config = dict(
    num_hidden_layers=12,
    hidden_size=256,
    num_attention_heads=4,
    num_key_value_heads=4,
    head_dim=64,
    intermediate_size=1024,
    vocab_size=4096,
    hidden_act='gelu',
    norm='layernorm',
    norm_place='pre',
    norm_eps=1e-06,
    positions='alibi',
    qk_norm=True,
    attn_scale=0.166,
    bias='all',
    tie_word_embeddings=True,
    parallel_block=False,
    init='uniform',
    init_std_qkv=0.0227,
    init_std_o=0.0,
    init_std_up=0.0227,
    init_std_down=0.0,
    optimizer='adamw',
    learning_rate=0.00158,
    beta1=0.9,
    beta2=0.98,
    weight_decay=0.042,
    lr_head=0.0063,
    warmup_steps=259,
    schedule='wsd',
    decay_fraction=0.839,
    decay_shape='linear',
    final_lr_fraction=0.05,
    batch_tokens=32768,
    max_seq_len=512,
    doc_mask=True,
    z_loss=0.0001,
    train_tokens=329400000,
    max_steps=10053,
    dataset='wikipedia_en',
)
MLP neurons of a small language model. Each row is named by its layer, matrix (up: input weights; down: output weights) and neuron, and shows model dimensions 128-255. Each number is 500 + 40 x the weight over its row's rms, rounded and kept within 0 to 999. Numbers have three digits each.
After each neuron's rows, "fires on" lists the tokens most often at its 100 highest values on Wikipedia text that the model never trained on.

L7.up200:529542526468450528487485550517424477477506459491533498504583503457490470554497538586532480466546516544510394504470484491480523436470461451473552518483481562550426562480521531459533507595496483524487528458497491522486568420518472515540418525531529490519539511578514494508469428520556445536544453543528536468485493514551531483513513462510542539499561541565542503514533471429479517470515
L7.down200:560482516477478496464468517546503501449540515427500477527531418531467529492487528458460531573543495487421493503482559474498561497587452570444470494514550520533422552502457512511549435458547473523462480501511539445435471500510498475478532446541506516452490532513487445499536460511524444492383500484532503513505526494553580486521497492521547492515382447538590450506499409482497534480477
fires on: "e", "A", "O", "a", "te", "E"

L4.up932:509490544460567553535519464499503494513572491496514533554565520521422473483525485481511564544537437426463521482524458489489509509467424426514529515461563551595534492599420530405493532468499534528503563542500397444511480510512433524506489481495493466529520487477544497514499482493520486459475511516469540547492527488524506498526561565517429493506539475493515500485521518471527428512432
L4.down932:530448481559485501541506500445607551482490523507497494484550429449503449480434457495535413473574454490521451490464496481468529543523550478408495524518514452511419515456551443516536475549586465526482509451542575455518530484518529489507443557536484527500497504549537480451478452473512492582510460514503498440468439486486498512492541484439508485544555541574560539542441470487444527485585
fires on: "|---|---|---|---|", ".\"", "tions", "\".", "election", "\""

L8.up155:471483546498485530521517477489497483462516479519540482416495480463543490520465582593472536503452428463485490512434484450535511492504481576490517499528447447518453545485524575513462515492466505508537536517544519492481488497467586458496414514480471513532457487546452507494468460461518536612518467509432553468401592468519518473464457488519534477491585477444528502437519537494472461475491
L8.down155:483442468421535476479542571486543489486496557531509495509471523466539483409460488436457420535515495517518479472429604538553522502528503443491544479503508581452488473468459456516571584455531480488599506435486565502487459493446509511535485463501435497512496498471507470469510440483485457473486594458521493443523514519466513520466485516583531513559499496490460516457530482500502494541562
fires on: "B", "M", "R", "F", "K", "P"

L8.up596:462540532536449549592538527471469464477585445513530481544538500485480512503500518536475463548450434471460524551554510478508522472519505450416532488501526519572564476560459519509511456500489430465465485479462474530533498472540518450450482532500379554517576532504503447459473504523534436529484513515450542466494514503431511497515553394398499456417516501538443508493438548486591462506486
L8.down596:541544436472465559575576494435469501493526409555543537557499503509477416513480456552456435469478507547519481475511551500537523508568496472459449466515521487517533472507526465510480550565540545461507493579486520504527528486494445439503526507481533539452485485528475485490481529503475460503535405476461569526554538514469462491531491531446497516550529454547548438519426477560427436445487
fires on: "| ", "= ", "in ", "of "

L5.up218:455486500519486543533519533525562479500505564508467533447525548502482539529507585569494515524587446547471501499581508499529474509514472535492509509459505442454469488508463485436520531526445500533541497556470442466471578493560513421498516554638476510493449484599534521436569410466475463511434503518491540544516543529539458500527473494497642426551563521486456514475507496510504560486404
L5.down218:545511508510501495531499478496527560502475469535503506514431457479514488457526477515490457500439522505510478483505482435547517450542486410482473432508556459495564555534565528565509492547539522512512531504526342451514514500488471522495491557508524526498474459448529499489427570463512502472542474576528485496519517539438577469538486458491459502522498508532494493566493524546496444516533
fires on: " ", "(", "0 ", "\"", "/", "fir"

L5.up1011:485517526528503506510529508558447497477528490520519470511571466483476457525517550533541567527434494478451521565458534486502493509468498529479481547491450516476471491496477478517537543497493508440492481514543340532532490508504518470533440421438500477490501425547497567485526470504551467510557542572513558515463503483439547450474487479527523533474537526542463481491548499509497507474408
L5.down1011:479517468405535523465446487472491505516472513521494515477450575514507506510451456499434433486531499522517482485492488540504536497494534456509541484512510500511477486517547521505426438529522533562474510499500581494489462495480442569502537542553495501566476572454475454469401556450533497460469419431487498485541474449547471548552511501479492437548488491494603539520467503419481491492559
fires on: "ing ", "by ", "or ", ": ", "| ", "You "

L2.up411:486521507488472487516550484518457483480457502479479515479454474528531400574512497516457525429552454494420570516489545488501403452466542572470520460471445474472507507513544557489491479446504463414527393515555496486500585519509478521486498527468575584427487433496566446463440470466568504483509516516503505479522503602431452457484559481432474538528488482598439576483457483549544498439511
L2.down411:563476499505508549533520515565505538461441462475464490464502470454512553476484455577490534557474510560540463505447504473533491596510478542502465457551444444439459523497490469467496470505527511513477571529541459422476510435467465491439450523608501472489555577510440518472504525516473507493525468536543547518475458548506533520538485602491450443481440477462588489457501513576495507464519
fires on: "'", "ir", "I ", "is "

L4.up64:528488502460471459520508424591456517476471556539547442499503516519470473539449534541507534554494456528457465467465602542475472463517444518519464472498491470492475491593521499511461510502491426492471507523534510529450536585472472463560454528472481435528447486484521507515448485509506450473559462488450536538502504542477507506497478464530489515481553469595412476460553559536493457522470
L4.down64:525404455463470560498498575498453482504502482516546515432510517511524464458517488479549551519416532484525544448427486496528456557508495542478492505451520472493482511448518425501598511540492506522483525483451529479497495519552472516440561522482445503477538541498451468476459502490522548491532558553503483446545516530457518474515573474473484491587417452486503470505512479526529510663485
fires on: "am", "R", "\"", "or", "es"

L8.up514:420505518527567472488566540558497471509522498491448451540464514485483538494464498566542596467413462467490392545464506562505491477524451503424481559545482471482513461480520468494495516532493438426507491495428497527450504464483512499499521477438519469526499549476493524507455496534409475576482502501460540485472511556431474428567419473527479490498520471550508521416485439489565516491450
L8.down514:533448508466473500437491547505444455550489501461488556509411549493438465487580511535531512514480464489566524572516491467419517486514539511500467483414544578532542550462475425505523504459516432517455505433462564454556514522530501546510543571505485539414434603470437523444503492431539541488502485422541484431498500493508458493415538440446531564507454554516518553563522492496531521496518
fires on: "or", "en", "am", "an"

L2.up168:528556459450482533449553517527509475480530475526495388536547523510516532531525564506428516552430516527498539527478486493526448434454479461544514571504489557488452562442526502473454533597436484513455482503552449538556495556496529463505543502512464467606477469463542567524540472457486498554505401498420508513568544510457553553494430465563514441449482553555482511532476512545455411502412
L2.down168:527508474441534548582550460518522534509531472487453540513516583518468532460504500540492449509456561478519515450473472536449495467487542433469613553536519518449522515503459466472501535492517555531598459528427553530496456506499453504501435485547477448587490521509530515503512482521502455566563421471530458443531507492465534587460458492539435497436508373490490482499469562521547455436492
fires on: "| "

L8.up829:502551565530464499462442425534509485481492428490487468492553515488438461531500505528507541533424482464444482571474482488493503449551505565508499507470578543488478489575537512455465479532455577472460505521561462525525543531439572477466441436558474538555523523524478547469409500543465488483590465555442515485486491524466478514505487489481529423513496485477563579480518523559462520533530
L8.down829:527486469499474443508452493436546506484556520489483462454471614491507445515504527494500471474481521472569542512529529531557481437485475510544417495475554527547492491456516484503530438502516477535458497437532528514517518515501473508541483466565582537432471476435502485443536516563502465555532409507515505555457457516495562572413513492498422505413490451517503573449502514504501544485497
fires on: "at", "ad", "ab", "i", "unn", "ar"

L5.up498:479543608506486526502538478545522494562515472475477477545548529413505548495442530480552521551423479496452538515487448422530520471437439463559515481529471546497513527467531430462413539536392547540501523468504451534527475463503521413462459442543455412546483493567490525550493443515445525528516496481476529432539518476462519467516430527550520447412466524457495498535443461527542518548455
L5.down498:562549414475495521480538480457522443512522526478453598482495514505578419507482488525514457506502560519517486491560532528524483471527515538499500480519532467470428496492531489479473447518526518538572509498568492445491554462555529516527553524523479496515462461567490438438566568516509505497510489555552486407457517491488426507555501555481432448418507492500498517430410510536559481455408
fires on: "| ", "- ", "/ ", ": ", "In"

L7.up537:496564459508465497511472539551438483510492447438512513504503582536540573536481552529528504494496476548505539549455574494508451457470468485466510528482465490457365409458543525506485606511516501513468512486539480470560495421504522492528458550518429557489609487485513524507578493473466521551465427492456514430488515515531509515484584548490491493466519514428486493522509434472494427406464
L7.down537:493519446508487500511398509556555459588472522484493514471437484550540494466525495531454528522553573506384497585464486514506490558477475523480480466516495455440612466483531559550468441453530476474561469535460493486478523531510497483510467513507458525525492467552470493543440408489514469488491538483530510535523547518483515457460493529539541454484486475556487541561471522505468473505512
fires on: "st", "fl", "re", "comm", "p", "-"

L7.up82:531501481584501541478502460483515500510547538475524511504517531488447374471424534482496476432575534539500523504464522452551552408467484536479534539517545531501491496475535597483538525542510504560524512496557489531440488512462534444530456504503500489519463493553578505500528502470493505562496490506487535546503560528467511533553437474458430429480545496467411479482545492467498499400474
L7.down82:457460452450489494500474510493538478512555481552511538494480480463518483410554513506448528468439500498438489577483492536494474440529457462487473517487531521524524504543459443511489475520476513449535507423460570502492507561491516531508537562426476523525574452476560443547484514517504507530569571508566553520549533470614504488473525500494549526611540514495440451468498535496504500529526
fires on: "B", "P", "M", "it", "od"

L4.up732:415461547494463461534495440510514539518495495406575505489501505487456503577510533533459496543549547549514460495526566522520474512468487480479501503515552506541472495554491543508506478438482448485494460514449465488510506528510452497500550498438447465550487575543555492486494486490465485527476434508460496530466532437463390557557475510415449390527548444517528506545506393568551444469427
L4.down732:484517450461484543489555504486461486439544560449471484482450503547534487536536485447453426541555460529543429454493485523502560535483484543473452520496460504488463524507578509481439513470510513558510464552489493497521465510412556508489492388468461468501488471484448526496497470493560523427474444464494469472477500547540533482517487471542527488492519489489508483442460537551523508497478
fires on: "st", "ist", "Succeeded ", "Sci", "film"

L2.up241:474510570562500467508485562529527525462520459503550435511495572479439517413505511545443481506445533516550473591549446457550485484507524459510453505519552464493417459460578482485545487500477505520467441515534516479507516552473549530484455415474498515538484546551506590489594479457510517582585487507473526494487473472538501508569479425517462487454539527505489522471548518486467510507528
L2.down241:547523479494478500470524551581544512479461515535501553451487418490521517461419504512561495492502529518549458532458467520504434470523421536579496475549518488480480562546489523521443455513486532542550434492508570488541548500507447471520460538544570535456496518494491513502516546493521545548523613536442521452480557502492497514493461548464437497448481488506504499571506494430417452551499
fires on: "th ", "one ", "nd ", "rd ", "each ", "One "

L4.up272:547487563542551482570448494526497473515492475475506520490483493447546491452485457489472516502472563475452526510447494461498474481439436536522473551479515538473529457490604497548507523524449523494476491526547422516434512523460580451481515565551499475537449536602544574466530458449479574506478492506462473526569480507405497476519552489464528499423512478536539480480448488572485493418481
L4.down272:418427511502445411452570486479487463490475516590502521472562545483458500479473442487538464494465527478534501500462384556476418511549561438582539541534484529528463494523515551494450553508502519520447567507586508524533459465517482544596469540516480500379448487558519486538519501482481473440503456538496460481499440453446572551446542505537548485543499542497514519455510497428504428571528
fires on: "and "

L2.up535:481501524487520469465523436553521464510467516460524550557481542544448498543517504510456496496493535510425486568545587555553510479540460479446519504482495600496541455576549599501501496467481528489536367442491509442490503508495467482510503472427532509562567528561578478516461524392476514501497386513464494513561483511471481557500501491545403502475598541512515492512443489530445410469488
L2.down535:487524472463539483497501470475524497552589461475481493456457459516584420543522532471480537525522499525455492529445471470455468558491505487489533490471503537431422500440555474539424460467504526482540446509494495515472536474473475512511536553456567499488467505481499541530497559424516475404468502475495484522534489551531515539451522487547433447492558553448526473491527532540522442537451
fires on: "st", "ist", "and", "tt", "add"

L7.up440:563463481521438535495520554536497470506492392485455531516501550519470456495505485490569484504486439455443487508517437489550497463541546522495508517501430502530515480519479460461413482536481566464503481548486441521515412485515542458444480526485484449563527459494487465469455540492520586461552476456532490515470451497501446480519460576423476484502455550542487512510469535490512460523455
L7.down440:484513543505549524417540559478479574454504554529476445445536435458472559549507522480519504447501511535497513559528493539503488463412528563516531479406540544503515503507491554484530534457517461547458468467440504545524531547465490499512443463476521490536537527556459457473507507522475549496488496512495542476504539503523554516513459480546484437490566539447491513487563451482488535474519
fires on: "al", "i", "o", "on", "il"

L2.up616:514545490465485476455458468547498498546522510458470478493459534483388474535485477467548515468508505525501447488415509507493451512506490496449551552466567491515483435463570529502456499554545556485510521537508502555450510509451537495481473518545489488555521507543561501534422496471486517488467426513446530537580498498478467549501482496464547492475471454495549498484478475537452506463420
L2.down616:519488557415502420505474515500552466474490445517428551543481413496463528464500478504492423492518540490490474511504493473441408510535509534490517533454442494505499489507473492478457477444513490520521569471553583508471538498467504422577533525452528572428578508537470527515500474499485438451523447525538495456496519522483566575474543518535526443484518503518482445556410543472448543533490
fires on: "sub", "and ", "-", "b", "ad", "ef"

L4.up848:533471524508437565515476518519474511533566461443535537489506484459510504450510497474529517570520439533510542516525499473490489478465435541475484500463516463537511484536495515488503578590473496497481494532508426549487514505468541553591475494530449423478460523594619534491527495503516503462511513477500594517534491488421541480485504544468498473429470460631486456487507444525550434493496
L4.down848:494514500495470488488525436498544524457432508545504520550411529479551443506482539506505499489572476531506531492529511469532422460513508471515437514535487551494509452476499535504526593461552520531531471484542508439445459472587500470498486494431489489486500552497496508474502507489446544425539496462555416460498525594482533562419509494525530491492452517454435450528500484495511517509559
fires on: "\"", "and ", "“", "school ", "| "

L5.up431:541479473527491458499467548577484438553511526467462512571522522490489505502490428528581475555524462473535510473427510429578461527425550458488473523558574456453513460545528468464517556523436485500393497530554429514466488555472493443484497477522524524495500557563503547503490543502575544596534439496506505472546468503446469476560549517447547510407536463486548484516522442566558493465492
L5.down431:525468540500529545458435397382572547510481532530495494520455500415498546503503589509531541474467510555592539426527516565552454505539574535492497550499509526447462516438496523552521486566504466438601487478468555518473488473504507531493485483468459530461546505514573452454608457479518471504516478492503509460483459493546504514543451469460495496483529503439475512461586462495567597484559
fires on: "| ", "-", "% ", ", ", ","

L2.up447:485533489518430589426467421474546514455486497528527451480527577517515525543497629578528595519481517505540557532453497470517525434364489519543477507484471553491499557522476506508508477494489473482510454471532432480555542549484452487483548491501407483510569431518474536513459458440502538471494470505463517491574522501453520522450534521517472431461498518516491535449524549478503431515482
L2.down447:506439536431553515512524520460483478432494552501441594529515495512514570433529465423486506526477588473499472437471462557492587512500493491469534537462528496499522385511456437433451478528551509456509505448500546451560493477509458541458483429449468459566458464450449516520526547489413544530550521476513503534449551435463512495481477458531507508508488479523522549523535590561542469565497
fires on: "of ", "— ", "| ", "age ", "to ", "3 "

L2.up220:511490513473495480527505451534525467503603481512501463487477562487470411565583573451530539452419480480470495490517423512493476482525529500502529474501461538522462452458526501446559455503437539429439486540526488496487526524462496495557429447504569552484520513547476524488465502462472595464506478482412527514541497556487455545493461499505443500466501466604529517575414511536467564511457
L2.down220:481530488468514491546523490436471501528565526505447496521447446408537562490476526441564549531508496486414549455490548465467521559544542500514536552537482486453502534512485501475523492541472460524504551482432474423589491533536477492510448567508482519496533513475461477528542515473569534456489440466520481427474563464561401526494509517466484505478530448543492454470534535446433554532602
fires on: "Phil", "ath", "adel", "al", "or", "ari"

L5.up538:567511457522498494460517493590510459459435523454513438532506528507502513513479516500498502565499448541534511513511557451572585494537535445526478559455486488455440442595400452506481536505408496414397536480643505523476508507516516475501468480486479436565553435515514485516515476392525478560508471463461506531487480533495478502555458517482494465533516516504521468435429413498569506518521
L5.down538:457521446525524483445500405467509575506479556486583503577438533488508519541434466484416495436497489495485499463493554430466537502408514564535431521445531430537482507469512577504483517522543445504522530476485543544540503462455539496531468490493508453460450547497511584443454484519568453509504495480512445474496426555459536485515449461492516529518472457445490537535501557546469472443563
fires on: "% ", "el", "| ", "L", "ly "

L2.up204:456517531507474488525545504601441444526453412471584484508468509552518517522573480507441494463598429460509528538543522517505434476522484531454479446557511437481544450589514540468474503489470534436498474573603500465478544529547587495484426440488545457572521507519611541491533478423491515474571494523493523463416495600513478491530470493525425495490531486502456494520447476553588444496516
L2.down204:543540438460486503469576517481495468482447427489491492448520436493459486551463459526469484505480568541508492455537456503464468548553497505548460488466450500513538469410489516567461464436549471559549550519560532458493486519440419563504511483517528527538545516485481427493542457526520555454499516504529496475524498556509468554550539513459479521560542407479439529494550516489457500555494
fires on: " ", "'", "our"

L4.up238:459459511568473461529515436525456423502500458451553514506543487497422542444569479460480528507545463452524596507530462457544480522478478536433578503497543502487415510572540483474394532522484546467474509576570471516461526488547480437472514504461443532539498499503504470504492499524513501496470475521517528577540529468495442547573590544489474503466494508516519535531572471446540453493430
L4.down238:516491466452462538522539463502564565527474538473514483521427526459505525562489433539444441464463466464499442452504579494477540463523507429525450512459493429542509477509520540549533484495524485552536499465450578529493484516451471543481524453492572470492476557509528496492578508533547542481437517495556520473534445468428481554571410478486500473490557433525543516518497418488512440461429
fires on: "0", "-", "& ", ".", "ian", "–"

L5.up352:488519506569465509520550447511494466520455464447544451530485521490461510522534551468517531514472487528475477464526559504514475463480461504524507492522461475542512480538486493446538491543475494497513507500604493474507594505518520454506465529493540476521551460529644504488494544545505519506443511524460444446385519498464474513596441514530512493522483474531448554437495512533503428474478
L5.down352:521504511510595576536480433590512539498547460459496605501510524540501577454501534571489542403505453475457491465547520461411521476473538490509515484506474506547455511516566580487490534443536561568581527488484588517531448487459482526502541497506572443473478464469460521460489443517505479556516524477545535416544492528461506462516415515499415472529531511510506514446519488503508484486475
fires on: "'", "’", "l", "at ", "ear ", "tern"

L5.up551:472500473535465483447570417463480499517534513422525492539579490464529551480477573530495548541456516468498542535500528460518463492525476459510560467541509563506485522515534495468492556482433532521472485438498490517544492456564514416479572517573454515482495476529480559542459441525477525519466478514472429509471504489523452507514510447498540472500536541483510501586493490518502407518495
L5.down551:476549410470512548528457443423520457510530484555422547490582414443570525539547479495483529584525503447497421491533557548508470577564489460462537502534488467481513547526453468511500514546510474566524515435519528552513476437492467451555502553591515460503523477503506520499470527533507492491529528481551519507503480504469474512518524447455469493443506462508561481461508528480526521501480
fires on: "– ", "| ", "- ", ", ", ": "

L4.up409:502541502606404467462565449536547560479498505499480432533486504476506519436460603538492500525481491515444449499513509472545493497535460487473518523548551453482491520516500521534518529541487537462533571588575459561503523444451463510468471434509494440545587499510519516480540489508494464580499525520468456425420556481457507486493509441507544480420491461508471491442422528497519486487519
L4.down409:455505524456576514464477534482567443512444485490481406519458545521507518524496525557487509483524468507577497507483552593427423498486460426466546456528498578478495493479508477509444437459488525604487533494479536506476439536554519487507520399557530509453481542511481574512467493503511485551500531568543457439465496402482460456513563470476485557518511503521475474545541524423475517508493
fires on: "under ", "in ", "by ", "took ", "elected ", "received "

L2.up784:506492493542606488558546446455476525548504615473529488548479491512527443520445466550496526544478481489509533483509552474607488397511457518509494485425575500475463500549507554472492518519463451473402551502490484542512523373499430511603505551501549543500513562503459545452444457476540520477517476477468490475550518489499538492512470477464592477467462455472501513528508500526520489437468
L2.down784:519520516534541540452542433537504505501446618546503486462478497462517415469517537508508504514408513533476578552487561499519472559556404482491537549532507413558445461630516485579452504521438393526478498527392455509520455444500535499510522536505498499563514519507459512454473472537459477484505481548468487501454552529453507483526556500482543500460538599510530469449531558473478547501521
fires on: "ph", "ce", "ch", "k"

L8.up116:494494512482596466504543474492445527592470421435547503552506566458494451571537493462485523560510484567476503455514531492504529500493490472554571562545529518494485530569446519463492492565496505421473527505547411481518512511493476516476523445528512541509487498501504587489487503476474540516468466526461456456509596494488435521518522469501423488463535544507483526500513511567629447456460
L8.down116:567490495471480625465491590506478604529467548519478508480493437518543482534491479505536512559448568520520502545433461479489501522493473517519509548480498460530461484486501538488462475478451417563458513401501481529541471512516479486440440527441523523460552541440526487507506519429495531539476528529524518459571575532475550519510539467524443525554463545397465497516468543490487499509468
fires on: "cent", "tain", "under", "vid", "includ"

L8.up881:583484463572507538546494456500511474487562470489482495465559534555504495494471542472598530519379521489535482531517478449597516523526500502483537529482468510544498474457484474445418540526493446478420468506462475496516477482471551492511473474534554481433532475531484423495462487501462544542552503517448504449556475519497526540525449502497564413369494549583538477494450496546469519493494
L8.down881:549558554496499503435509459463515492478410530440452434519452422428468475529521520500552484505569558502438513499453509499438521524533461459506517508463585538437388538534508491507482507554504514435499463544535548520521466538449508517555473464528472528501524501483486471531502541501531471526485416515488548491457473494525504486529517520509455500519540576494559544423501495414551554491518
fires on: "Phil", "al", "em", "ter", "il", "adel"

L2.up31:509523579496531512503567418517486402487529550489501498524470512462450527486561485528504601590541484502503460616488531492555521499562475495446599492386444474518486514558510530442512464531467502525478482562545520519478553471481512472493481465479517530495500452527505497464485507488548492503512456489470505483459524440460500449529479515550529509506496559459465465464465492525429420461468
L2.down31:503527563479509456466528475474512490486535533473546539540509544433532457542469504534492504523479530465445513513469540481588529485468486504454565566432494454482477541560552533491489516562467524513486484523510413467460528487433556492509501518477463522486560454483504499483480495513521513478466453476469596572477493480466461467495528548495498506524480502482507512519508415506519484484437
fires on: "ers ", "ed ", "s ", "es", "es "

L8.up627:511501516566553552478563520423526503495540496504502429472545467545479468574566523493470431487399483482554514483536525485505492520543486448450439503516541520472518525472421482518511539500477498519446490485503399544469517375524553485537529441478491464632544503520501498506523498518549473556469493478547482458486568487489529466526485509574523498496561482539509448469469513522483433477444
L8.down627:422540469452494539522512490466540534510515450510468518522431526474447469500482519506477522450530484501534493553501463526468468479528435443510536526487489466503467550521593486553522491515507571521447554445459452509498543475463479430516548544490512533532537479501541486497516536426512543482465410452476485446488460531491455505562530424492541528469528501423506465516406521568459555462526
fires on: "(", "| ", ": ", "of "

L2.up955:501530493496506467447499407544468462499422492452502495453481525505455488529529509514562506490511530562361459543519527480521540519514484543499553585422549469478506554590476626472382467494505454486494521519555469526460490563503485525466530510511496582584496467558555456496435505470512511473475491487443481543507558489446467500464539503482498479505522545478509486463475440513557515518474
L2.down955:537546469508568496492501441436558491512527498498414499469515484490510402508486532487547448478481492533467504504528543474440531483520433626536512514473474457498529545518470517452492506552487487524522556485568451494502486561502511532516547492561486498467483496483566542470478492457499491485522423429451433491509547528526503534396495487557448454461517471462497515534521469526471507539512
fires on: "ent", "ist", "ed ", "Cent"

L8.up509:518552470505470486452516532557466393495457504421431498512527478507519459505525496557482489535562409520457516515451505548491495522471464473457551515517541501537503506516406566509428520487477524505492545440455498549543510544526542547465406505515555482485444500521534460440478531485539494536504512516524515519446545524490493428481538555429545525440506466531522422497476455465539486462451
L8.down509:513630546565478523438451496540483578447433478536437449583428552571457514532499474452505453465432569534458481516524500471563519504535488473506468496432588522584517494488460476527481548469483539508372557528501515439489480509493453493539496489526483506474513562525517465454508503560445457490516491498507560496449498495508540561488530425486552561484440434479525494457433412525557451422485
fires on: "E", "co", "A", "e", "Co", "re"

L8.up354:561555485530522459495558426512435495522472499478521503555579518493399445490512519548479472503504519550435520527496561479495512373480473526532487450539482510490505539537524558520478530530511428506461522566564502483437526515550593473552505482533429590546563427509525548532387516479497524486465415509500521553468575522489532551477589498476419461495532516491532563469474502518482502449508
L8.down354:405543460540504479500415453507526516468474485508485574545474501505539505505427579514436480515522501539426485483492560491585524561522476527444496563516481431570490482532560527504442496522531506567527510488520478496471440546495467584538502459439538516460492552481524477497530527446463468474476460510460511519456504528480525474528387529510473492466479455497489471512451464425520471509523
fires on: "ent", "ap", "cent", "ist", "ch"

L2.up995:482480490551473454502468478533476514580490481455531489498509572471484513475470502545486502510506479489517531526511528491503476521509482510410552577500496507561404512512516552479471526447527506488518469503486502450510528529465504494481454485527465441524487486552502535448526500489520519581545447517486521476476548502465542546525559543515508530530565474457475488450538499446505429437450
L2.down995:533498532396477452453502519528548512512488545497510490452503563480513468484498394478497439533521464506473404504481499561475503531494540459474495470502501514496534616513458487596458535598536538541491569478514542512464488527521512540540491546540475587590491579466506567567502511508558435522449515559503480521582495458431509555498497501483532502462519481528523546508474568495488480585518
fires on: "sp", "st", "–", "high ", "-"

L4.up427:443618578515508553521476428532512446546510560514465590496503480507544492458613481514515509540560456473420459485558564491489487503481473497545480470434519491493504488515505486490587546489590480460517565529529469479462468418533513501508468481476520448453522481517502471517536461506559507504550467517551574512515540581489427516456454431457487519494484496445505550481519461437443500518489
L4.down427:509421505545512456492515547494471483466527486470560443530539475470486542506426510459482533533483508486537545495418477525492512544454510547501556459587469546492482526561486511562434464534445476519429538458498580497518511572493529454453523469523441468535539531479560500466446575571500519503518464515477443531547487455570518494539528471480451448476539470534503529521482516485510550484520
fires on: ".", "ed", "Mich", "\n\n"

L5.up117:442453508485541545544492563521493487560511436445438469518523526491479551488511485612527511547485472499495476523500599445568481537418464461492451575534539451463493490555508547444534516488487518487484523466606466497479496535425535486469607536483464479515530520501514474504491491458516569564462470510543435542543550473491488531566532445443524487446479503502533486583482460432497467497505
L5.down117:428503555445501472476457518510519469476478485534553495460557537423494514501474505505449513426502527528494457494518462478486498526580525463471530468493491548508472490476506452496446547469495461507600498511474538481539473458494422518532459498527446460503534541449492542489498468519488447483539485459472552499532484515604409527526481557478512411494524468491412525465513462478544473480554
fires on: "201", ", ", "contr", "dist", "| ", "202"

L2.up1010:464521522546463521508553475536494481502565469539441466527534547505415559549464492603532523545410494528473412514553520451533483475541445488474547467513527517441487488508510486494502469569410511480524461529488449553466519481503542429529451445443487502564502518484466482501466485503476520586620498515494586470483522492457538447576497485529498470516601492534406521502465504456485509452506
L2.down1010:460481485461552534404474464493554463508559514509543512524481436468464502463500487507484505512467493441589447486479501500416530497530601529515555499528452528431532527480515538546470462527449559500516506498506390472459541539545538503470405477508539479505480495500555561494509555453542537502580521502533447468383472424470494441502455462558563554551493498523490489508549552489517497517476
fires on: "by ", "under ", "through ", "By ", "a "

L2.up890:495517576515517476531475400520481394514520558500515499552458459381435512521466483473522559575504488442502584477446508479561492523510483484537486497485536481540431497548456569424462471456422516498417532474537480498467427470490472425470471546508471465502499513575499582512551431505547541500467486505512513549583548536466446549545522472496515522417538555593531490498489474564454457485455
L2.down890:434464533554560494433521500434482439513489427520516510554542500525514512471536472432486476524542599513566506515559499456490502499518508516433566497424563613526490406468465491534420562561536620601519554487517491587472475510533483453493493557491486519459499539476470474534488470494498440500437594579494481480534499533498507513554551430536486482527466463580495495506496492513591453493497
fires on: ", ", "and ", "\", ", ",\" "

L8.up101:566454492495447479518490513484518537516548517490443431498521499476542526518536504438534569496503542554554512525473503472585459558515516485461550506441488509553474435445529468478414514540423447477445549553492518569545538593460536497519431507442574522457520469592515487490536459523517478503500429513428520482428495534489485539526479512522575475392487530489493539548495482538481527536508
L8.down101:474480482425443534518455452421521563495481525458465487538473504498546553547415479453497544477530508491446476466467492444416511508541527438438536558516492521494495459513485538550457435512573551525507591439578517506521510505469575571468522499467533513459460486469468500558505435508556438489473552510421502576547439472495549445549477547434545495457458518560548494457443501502482467414531
fires on: "ad", "il", "al", "h", "igh", "in"

L8.up861:487559517468495561518578493593513550425471465494447498554453554461470466521479518494544533421436538577502452560521492438478435501525501436538483477507530466469467433546535504484502478456492518532452491502581492572531537495514454513461427438571573599482493523536544549489466485485490491516484474502482537501564522532473470537535576427539440523461538491590511490589559515489465575491451
L8.down861:522500501536503468456465494537543606429491519439503517539470471528531493489481547462513435543492486495476543505501476589560511510525493470566529536547542465571437536492473553517519531450488523400515513529447605485540494488476520499512484617441547469490486480479492439474541519551456511451483513504474521542443487423458544514526458547470528462452530528541491465477507509422488429527505
fires on: "th ", "th", "t", "rd ", "ti", "st "